python train.py --qk_norm=true --init_std_qkv=0.0252 --init_std_up=0.0252 --train_tokens=265300000
MLP neurons of a small language model. Each row is named by its layer, matrix (gate and up: input weights; down: output weights) and neuron, and shows model dimensions 96-159. Each number is 200 + 30 x the weight over its row's rms, rounded and kept within 0 to 999. A neuron's up and down rows have the sign that makes its largest values positive.
A block is one neuron, or neurons of one layer that tend to fire together. After each block is what it responds to, as a language model described it from the Wikipedia text at the highest values.

L18.gate115,260,244,207,224,202,198,160,174,144,169,242,109,202,201,218,155,247,186,205,133,215,166,210,164,253,241,229,200,191,218,208,199,221,258,173,204,214,179,237,222,124,175,213,132,198,223,220,220,198,214,208,201,235,218,187,211,208,222,152,224,197,179,206,227
L18.up115,224,208,144,186,148,202,177,250,159,174,222,124,179,256,196,201,221,216,186,219,186,216,202,193,199,204,182,165,161,225,188,204,222,175,185,234,238,230,237,192,207,151,150,143,238,236,220,182,206,186,205,160,168,161,166,173,216,231,202,155,187,192,208,275
L18.down115,199,205,207,194,199,196,222,213,190,140,152,200,197,165,198,177,250,161,230,193,232,107,236,236,205,187,254,208,187,235,179,240,225,244,158,179,198,211,211,218,178,206,212,273,194,154,135,188,172,223,213,212,247,259,214,226,129,192,218,155,191,173,229,200
L18.gate218,95,205,203,272,241,193,265,162,200,158,216,205,198,150,155,169,175,218,236,204,205,176,183,193,183,221,150,169,201,184,192,156,155,169,234,205,194,160,198,174,203,128,200,186,156,173,228,209,198,165,227,209,185,222,140,263,201,191,202,206,202,149,192,176
L18.up218,187,180,167,220,177,236,252,228,161,226,201,204,229,137,189,137,183,221,165,215,190,213,163,224,161,186,196,201,165,186,189,145,231,160,193,203,226,203,217,215,232,207,253,191,152,196,228,169,189,174,191,203,202,172,167,178,140,191,219,204,227,150,198,186
L18.down218,207,221,171,197,201,165,213,209,186,183,161,247,204,209,185,195,231,213,237,167,182,245,192,211,168,183,188,181,203,237,215,274,167,168,200,238,196,229,167,235,184,214,194,199,193,231,254,133,161,170,214,141,197,126,207,216,242,210,194,225,122,244,178,247
L18.gate352,185,213,221,231,191,205,191,198,198,210,250,207,167,218,174,198,169,244,200,201,204,165,172,216,145,182,200,185,183,217,206,229,170,255,208,179,204,232,219,176,214,182,192,177,205,210,233,233,205,214,149,193,151,189,227,228,176,177,207,192,211,182,199,209
L18.up352,163,211,210,220,255,280,198,213,200,178,239,147,235,253,164,157,166,190,210,97,193,188,163,234,233,186,183,210,222,246,185,216,184,192,217,181,243,204,219,225,235,167,172,215,265,235,207,213,242,208,166,178,159,142,222,156,201,268,197,207,238,198,152,199
L18.down352,214,192,165,231,161,195,192,235,185,159,211,175,196,225,227,166,174,213,200,204,218,177,182,259,155,236,126,228,208,173,182,223,144,224,268,198,264,216,252,249,169,208,209,221,256,174,229,203,179,167,180,218,159,224,194,202,218,220,140,204,230,238,181,204
L18.gate429,225,164,218,226,143,176,220,239,238,182,252,213,222,196,210,199,221,168,205,165,194,201,160,231,160,157,149,192,168,200,188,153,166,188,196,177,201,193,227,215,254,177,208,211,187,228,135,198,230,190,225,189,232,167,233,148,151,173,222,188,240,157,208,206
L18.up429,217,178,199,254,145,220,191,200,234,203,236,206,142,193,176,137,192,152,184,222,135,189,207,177,228,172,133,207,222,210,233,215,180,217,199,213,182,175,203,218,205,190,291,150,219,238,195,204,226,244,189,185,149,182,245,150,163,206,216,197,143,176,189,189
L18.down429,164,186,160,200,201,217,179,129,172,207,210,170,189,124,202,198,280,201,228,186,259,215,189,205,200,168,172,142,197,173,184,208,321,183,191,176,144,213,194,151,231,161,222,207,178,160,153,184,193,233,205,237,194,193,237,233,217,211,188,163,171,233,218,201
Responds to: Article opening noun phrase. The article a, sometimes the or that, right after a preposition or verb (for a clock, at that time, had a), plus mid-word fragments such as s-ame and tw-o.

L18.gate45,180,228,202,183,242,214,186,281,209,205,183,199,138,180,217,128,188,172,186,202,225,244,216,171,222,164,246,165,165,219,187,211,206,172,155,197,205,240,198,215,243,221,212,220,138,182,210,199,249,245,183,199,216,223,216,169,179,156,181,148,223,209,227,179
L18.up45,208,242,234,194,175,226,203,263,208,177,127,233,139,190,225,218,205,192,151,193,197,245,213,207,192,174,174,163,158,217,205,200,205,191,239,203,210,174,167,213,174,215,175,202,217,190,216,162,229,210,215,256,241,198,186,225,168,217,151,155,201,206,214,151
L18.down45,135,185,176,214,245,197,228,201,213,245,166,233,331,205,191,217,199,253,238,140,199,170,235,163,194,189,198,268,191,166,203,229,258,215,219,243,213,217,178,203,209,172,197,199,155,211,183,215,159,153,191,169,148,207,195,190,224,167,194,228,177,204,204,263
L18.gate258,209,186,231,211,203,188,220,237,203,204,210,175,154,200,179,214,171,193,203,210,165,253,209,180,215,252,201,209,182,243,154,172,224,204,198,193,219,181,195,221,171,217,240,185,212,190,146,184,216,161,184,244,194,185,234,190,232,144,231,217,192,223,231,193
L18.up258,173,154,231,220,192,204,188,232,184,217,189,210,154,210,196,206,168,228,178,166,239,210,195,220,174,263,174,212,164,170,196,193,198,189,200,210,207,202,184,234,147,198,235,206,190,215,175,194,207,221,215,181,195,170,172,196,208,236,212,194,197,195,217,238
L18.down258,224,193,224,216,191,196,258,189,184,229,262,232,215,197,212,221,199,199,243,205,218,153,201,190,226,140,234,193,204,224,223,222,146,208,185,239,221,206,237,204,214,229,209,162,139,150,198,202,184,192,174,240,230,206,204,164,213,220,162,213,224,174,145,242
L18.gate346,166,216,158,169,222,214,227,206,180,223,236,201,228,178,210,188,176,186,199,196,217,178,207,185,184,151,169,198,170,215,130,185,146,238,266,255,203,209,158,166,193,171,159,207,238,200,214,197,220,238,168,226,213,226,226,189,215,164,202,179,173,213,182,192
L18.up346,201,211,204,218,210,218,183,201,156,155,211,185,128,216,210,143,138,137,220,214,188,229,232,167,204,246,250,206,164,236,158,222,180,165,258,202,269,233,202,196,220,130,159,184,206,176,182,172,239,199,161,198,206,243,191,161,187,233,210,219,246,150,199,161
L18.down346,235,213,177,188,225,200,208,184,191,164,186,239,245,159,217,264,189,159,145,179,233,191,186,164,247,204,184,189,213,185,236,191,210,193,296,213,182,230,206,230,220,287,190,219,177,169,227,209,213,181,216,235,232,232,199,198,157,160,199,240,190,184,201,174
L18.gate400,233,203,205,250,245,172,187,198,153,199,166,168,166,189,192,228,167,181,196,166,145,202,174,197,255,184,165,123,198,209,200,132,211,220,200,230,190,214,176,190,188,209,223,223,222,216,187,190,160,238,202,224,219,158,155,181,222,237,200,203,190,184,221,197
L18.up400,182,194,212,204,144,188,130,226,196,244,189,183,113,196,219,191,197,214,177,174,181,204,206,272,165,198,248,187,220,210,195,188,179,225,200,165,239,195,183,250,200,251,266,186,190,229,220,214,184,160,248,202,213,227,215,166,167,133,198,201,219,216,154,228
L18.down400,204,210,201,200,208,159,190,209,223,201,177,244,220,172,203,235,151,191,198,162,180,177,149,215,226,174,220,193,137,179,184,201,209,183,257,184,185,219,201,183,192,185,242,148,167,186,209,159,201,226,212,209,164,193,224,175,175,186,114,235,225,241,175,191
Responds to: Plural noun endings. Final word-piece that completes a noun, usually a plural suffix after "other", "different" or a number, such as universit-ies, form-s, episod-es.

L18.gate24,194,195,193,197,244,202,179,271,178,138,202,194,212,193,222,171,179,236,173,247,211,198,227,219,202,147,190,227,233,237,228,175,209,310,163,231,175,241,193,202,230,191,217,207,206,176,204,137,213,204,223,202,212,165,162,254,246,225,163,166,214,219,204,222
L18.up24,158,185,188,207,212,207,182,223,235,241,234,237,200,143,206,158,210,179,179,176,178,210,213,202,203,165,210,160,152,216,188,221,155,206,178,201,154,163,239,190,164,202,209,180,262,205,266,198,244,207,227,203,183,178,195,168,224,169,172,196,183,209,171,199
L18.down24,226,203,241,236,191,198,209,211,225,215,257,203,219,190,212,162,227,224,181,179,248,231,229,192,209,148,225,222,233,156,217,215,182,215,166,206,238,183,185,240,187,186,188,209,234,215,201,161,177,229,200,183,176,239,189,191,190,161,226,245,199,181,179,153
L18.gate52,138,200,189,145,228,190,206,208,175,149,222,209,241,209,200,214,201,186,163,182,183,190,175,219,165,162,176,156,230,222,219,209,170,228,235,180,180,175,187,172,223,162,240,222,224,209,173,203,245,242,214,188,148,176,265,174,201,178,185,200,190,206,191,152
L18.up52,166,199,113,163,214,228,184,156,199,182,244,169,235,232,143,195,207,213,172,154,251,162,206,175,254,187,216,211,149,211,145,236,212,178,177,206,166,217,195,160,174,188,184,217,232,241,262,237,209,229,207,177,176,176,191,135,180,240,210,160,187,167,250,198
L18.down52,177,194,179,230,182,150,196,214,199,164,221,171,171,207,198,190,226,167,210,177,181,126,180,191,156,189,212,154,218,205,226,170,238,217,212,234,216,166,207,145,187,156,212,256,195,222,170,214,229,204,199,190,149,202,179,225,194,186,207,184,172,242,234,159
L18.gate273,186,197,216,196,244,183,141,184,245,200,252,205,194,173,196,226,159,247,217,206,207,147,209,207,233,206,255,206,193,216,165,248,198,204,180,231,190,241,210,148,177,204,180,231,231,195,177,172,233,174,197,180,173,194,189,197,184,206,227,163,215,215,219,178
L18.up273,168,219,231,170,211,226,152,208,216,193,217,173,174,214,214,190,191,203,200,222,237,228,259,158,211,159,172,241,189,220,261,169,156,206,241,208,157,212,191,178,198,244,195,227,297,144,189,213,206,214,184,148,147,180,233,209,199,178,206,215,167,200,167,243
L18.down273,204,172,215,188,224,207,194,193,162,184,227,209,198,194,195,202,163,186,217,264,167,229,183,188,235,157,201,221,234,201,192,232,114,173,265,191,183,240,253,192,247,239,224,173,192,116,189,176,241,195,178,187,223,198,210,130,210,160,199,171,236,188,208,253
L18.gate362,218,216,193,269,212,225,181,235,203,229,187,199,138,174,177,169,158,222,230,205,203,180,214,178,166,186,234,150,169,222,180,180,176,206,159,182,226,168,177,203,224,207,253,200,189,155,166,208,241,192,179,195,177,233,178,206,278,227,188,221,201,229,192,219
L18.up362,156,184,214,257,222,201,177,253,190,185,212,160,177,218,163,141,203,175,152,227,173,197,173,214,199,161,194,208,164,175,217,197,244,225,260,196,225,160,225,240,138,173,255,193,240,229,198,216,158,234,277,174,181,218,164,243,168,202,191,260,234,175,214,229
L18.down362,170,174,231,229,279,204,181,164,234,176,190,182,182,181,204,160,185,172,182,197,214,171,189,236,172,222,162,206,234,192,238,181,196,231,117,199,173,166,174,209,192,194,199,189,197,210,224,180,225,187,143,217,253,188,207,189,185,252,222,202,217,172,240,169
Responds to: Infobox field-label endings. Final piece of a label right before its colon or table bar in infoboxes and headers, e.g. Genre:, Distributed by:, Occupation:, Season |; also "iv" in "University" and capital M starting Mayor, Minister, Mosque.

L5.gate69,142,207,269,247,186,228,172,172,152,214,191,162,192,214,213,158,170,186,189,189,204,202,239,166,200,183,233,209,159,214,191,152,176,161,231,200,192,199,180,219,149,162,179,187,199,208,205,204,252,218,247,211,228,221,208,216,189,247,158,219,180,156,212,237
L5.up69,207,218,191,196,206,239,214,228,173,217,186,272,186,174,212,197,179,207,235,179,226,178,175,143,180,162,212,215,201,165,179,207,213,233,195,178,196,208,209,196,167,220,161,205,206,244,200,190,199,189,193,207,202,186,215,153,181,209,158,170,189,182,166,206
L5.down69,196,172,205,219,214,258,195,211,253,151,185,170,107,193,137,172,203,227,192,250,212,212,153,233,218,252,242,247,175,159,214,197,207,176,152,153,193,194,209,219,168,209,223,188,149,241,176,199,202,154,154,171,201,234,145,162,187,215,189,206,213,172,161,181
L5.gate363,241,188,230,226,151,215,189,244,177,181,205,255,211,221,225,194,212,208,181,148,176,211,168,229,184,184,192,188,204,219,214,186,254,223,231,143,172,206,201,197,187,185,231,177,231,206,207,225,191,185,197,176,263,257,201,174,249,196,193,145,202,168,224,211
L5.up363,223,229,188,210,238,220,182,197,197,200,184,182,171,177,219,247,204,158,236,238,202,177,162,190,221,116,184,211,178,214,172,227,219,239,184,182,163,210,205,210,220,218,181,196,177,183,197,193,234,216,180,208,147,212,189,192,199,247,184,188,199,232,218,200
L5.down363,206,186,201,181,260,162,235,230,145,236,170,160,245,204,221,236,204,211,232,201,169,184,207,169,241,172,145,186,173,206,254,94,188,156,170,199,224,211,162,216,194,196,211,191,191,189,163,228,193,193,227,226,206,197,215,194,189,191,173,195,231,162,190,203
L5.gate366,169,139,203,261,144,219,182,166,207,169,189,206,165,185,154,188,176,215,170,281,167,206,179,158,227,169,224,237,240,146,250,258,223,199,234,243,211,228,232,155,187,210,240,208,189,216,188,190,245,154,223,197,109,182,170,218,201,221,201,194,232,172,191,212
L5.up366,196,276,213,240,231,192,169,195,201,202,261,202,181,196,228,248,168,208,213,170,230,198,160,251,226,171,199,181,181,248,224,234,211,189,149,204,196,227,220,214,200,231,180,189,260,232,210,225,197,191,192,299,239,204,144,228,164,215,195,220,194,198,259,206
L5.down366,192,214,145,238,198,123,210,179,190,155,229,183,205,141,211,151,246,205,213,220,206,194,180,184,158,197,194,193,194,171,221,165,213,193,214,159,201,237,182,184,191,169,181,198,193,192,158,253,175,171,181,189,201,183,156,221,224,224,231,159,256,195,148,193
L5.gate438,226,198,191,205,209,216,200,194,174,160,191,166,201,169,177,198,198,176,209,187,193,172,239,173,146,194,238,168,173,231,157,140,195,189,180,195,216,184,180,246,123,210,198,184,178,271,164,224,216,252,168,149,112,253,209,182,236,141,194,151,155,204,168,177
L5.up438,234,193,211,209,187,248,220,178,176,195,239,183,197,187,193,227,251,167,196,194,181,159,220,185,190,179,215,158,173,208,218,235,189,168,201,177,172,206,247,199,177,241,181,201,219,205,90,206,216,224,119,115,191,215,128,196,215,189,171,156,241,203,233,254
L5.down438,213,217,255,213,226,190,230,248,173,222,170,185,209,190,175,153,227,196,177,172,158,199,254,161,188,236,237,226,201,152,177,170,238,223,149,186,188,242,199,282,217,170,220,200,194,232,155,215,240,179,170,209,199,166,172,232,221,146,169,199,207,183,189,212
Responds to: Mid-word subword pieces. Middle fragments of common words split into several tokens, above all iv in Univ-ersity, also ann-iv-ersary, d-iv-ision, cand-id-ate, c-en-sus.

L9.gate361,176,154,216,256,280,253,170,253,192,183,152,204,221,144,185,221,175,162,199,218,173,223,198,133,160,195,172,144,223,167,233,196,199,205,205,207,191,175,197,188,262,178,237,249,219,236,203,233,186,238,230,210,207,204,208,175,178,176,211,191,166,200,237,195
L9.up361,182,153,221,206,192,191,165,250,209,244,208,154,259,229,199,193,230,223,175,211,203,150,233,218,216,192,182,182,267,190,178,220,263,221,174,175,145,257,107,185,209,234,233,249,218,161,202,167,231,237,186,142,203,226,243,173,239,190,194,174,209,220,215,201
L9.down361,193,207,161,222,221,169,194,236,235,208,200,208,148,245,223,206,183,209,158,146,218,163,204,201,195,183,187,236,198,169,181,198,218,220,214,236,214,198,203,212,243,217,195,204,231,191,167,155,210,244,223,177,171,219,194,210,144,206,198,216,171,198,196,218
Responds to: Comma-following "as", word endings. Mainly " as" right after a comma (", as well as", ", as was the case"), plus plural and agent endings like -ers, -s, -ies.

L9.gate4,137,203,197,250,167,141,214,205,131,204,201,221,204,149,221,216,237,153,195,179,205,230,179,141,231,198,206,161,224,183,244,216,146,171,128,217,185,230,201,233,207,242,172,204,172,184,218,223,190,189,174,163,191,196,227,196,198,156,240,268,205,237,189,176
L9.up4,200,228,155,193,228,233,225,205,196,191,207,166,218,201,220,168,191,205,222,174,220,218,240,159,208,206,203,265,159,188,184,244,200,186,178,217,192,224,193,167,251,208,138,197,228,226,225,202,146,209,164,217,175,206,253,160,192,182,195,200,210,223,182,213
L9.down4,166,195,194,203,123,183,182,219,238,190,248,182,200,183,204,184,297,235,210,238,229,267,186,188,213,241,173,197,156,163,170,169,203,171,173,248,195,186,188,162,191,140,150,183,225,208,206,251,258,155,171,152,179,186,223,193,189,182,207,242,177,199,188,208
Responds to: Indefinite article after verbs. Fires on the articles a/an right after was/is or a comma, especially in biography openings like was an educator, was a Dutch footballer, and on word-initial a in author, after.

L9.gate190,162,230,242,194,179,183,124,183,183,157,202,202,232,192,163,218,203,263,190,207,169,202,210,181,241,198,159,217,164,203,255,218,207,173,201,169,160,207,154,215,129,214,188,193,209,198,217,168,197,144,260,198,230,194,188,202,175,178,229,154,193,188,158,213
L9.up190,186,209,194,156,214,154,187,216,253,218,160,235,168,198,179,198,230,234,165,179,179,223,238,174,223,183,267,190,185,233,210,213,170,236,186,185,200,158,204,200,194,239,258,162,182,187,175,201,220,232,148,189,192,148,149,200,194,191,173,193,189,201,177,195
L9.down190,194,228,195,221,190,171,194,196,281,223,227,215,187,224,216,192,247,215,197,192,136,162,191,179,173,173,188,225,230,251,209,241,265,212,134,160,233,257,201,151,224,177,217,158,178,197,171,124,226,193,154,149,216,192,167,157,168,183,172,180,194,193,171,235
Responds to: Mid-word fragments. Word-piece fragments inside a word, strongest at the final piece of infobox field names before a colon (Spec-ies:, Spou-se:, Preceded by:), also v-ic-tory, v-oc-als.

L5.gate89,217,223,164,182,260,192,251,207,198,189,239,239,137,221,124,177,169,183,149,159,231,200,165,171,202,192,204,194,198,246,199,237,195,187,227,214,226,206,220,214,174,179,196,195,215,139,168,251,213,218,218,154,183,169,177,230,246,157,186,246,226,199,197,235
L5.up89,214,204,239,214,280,173,174,208,207,182,255,223,197,217,177,191,183,216,178,195,191,213,226,191,144,182,217,130,189,255,188,214,206,236,195,160,187,194,258,144,193,219,151,256,259,183,230,197,225,239,160,171,208,205,182,251,202,234,176,185,197,152,203,223
L5.down89,210,206,202,190,203,199,212,248,224,216,167,147,165,206,216,192,212,234,205,164,199,230,228,216,192,206,191,179,170,151,212,243,181,233,260,212,199,201,168,226,253,128,196,213,227,196,242,186,224,226,197,217,195,230,233,195,181,158,134,192,201,161,159,192
L5.gate103,143,266,273,147,187,218,221,245,177,238,241,200,229,196,86,180,201,222,157,209,230,267,211,177,205,179,249,181,210,222,185,215,163,227,238,204,189,233,187,198,200,152,166,181,198,195,191,181,236,213,205,176,229,226,234,209,236,165,204,180,209,181,229,193
L5.up103,213,163,211,179,227,183,255,144,177,228,211,147,173,179,177,207,262,259,154,207,178,203,218,186,240,240,197,158,228,190,168,187,205,239,198,201,155,224,173,199,182,182,199,199,209,176,187,184,212,204,201,229,180,136,230,248,277,233,218,264,199,201,232,230
L5.down103,184,188,239,160,203,227,153,247,223,195,194,139,195,190,250,161,250,250,186,204,195,207,150,178,181,203,159,175,184,201,202,240,181,218,210,149,172,185,248,189,161,269,207,166,172,182,190,202,213,219,209,208,190,219,142,208,217,178,198,228,206,243,148,221
L5.gate214,230,214,168,185,180,193,254,233,162,175,154,161,178,217,239,202,188,192,190,187,191,204,215,201,252,171,188,209,213,263,167,175,130,249,193,208,169,232,239,210,214,153,229,228,198,177,191,183,198,219,230,212,204,194,229,164,211,240,203,158,185,220,166,217
L5.up214,191,201,154,181,176,175,185,221,227,238,184,156,182,197,193,177,177,185,207,188,208,209,127,189,192,194,224,159,162,215,205,190,230,218,207,223,190,215,190,140,231,228,194,170,225,209,178,219,134,162,233,135,192,197,220,230,241,218,227,197,199,208,192,211
L5.down214,256,192,214,228,156,194,138,210,239,195,192,166,167,194,170,207,211,207,150,190,210,180,170,221,186,242,219,245,149,175,197,240,186,241,216,206,204,168,206,121,242,242,156,169,247,217,200,229,204,232,205,194,159,199,215,197,236,201,170,213,215,199,181,143
L5.gate293,221,169,190,193,226,202,214,239,226,247,171,154,217,183,181,177,222,223,189,192,179,239,199,211,259,216,165,122,217,181,210,176,232,242,195,232,205,231,201,215,170,208,164,213,148,227,210,258,155,128,201,181,188,191,182,237,248,185,203,108,118,226,150,251
L5.up293,234,170,184,179,172,200,172,200,210,237,189,230,210,207,171,243,149,259,186,184,207,241,220,171,154,246,195,197,155,183,177,244,186,215,202,194,199,201,255,223,219,212,213,245,250,226,176,204,208,196,218,196,242,146,226,208,171,198,189,164,218,187,193,195
L5.down293,196,205,185,190,161,191,174,205,161,231,239,212,185,164,170,232,290,184,181,186,161,210,192,204,211,197,209,206,213,175,177,221,225,142,169,215,206,204,201,166,196,200,190,256,216,234,202,216,208,208,252,197,210,185,157,183,162,197,201,192,207,196,256,198
Responds to: Word-final suffix pieces. Closing word-piece tokens that finish a multi-token word, especially verb endings like -ated or -d in particip-ated, acquire-d, support-ed.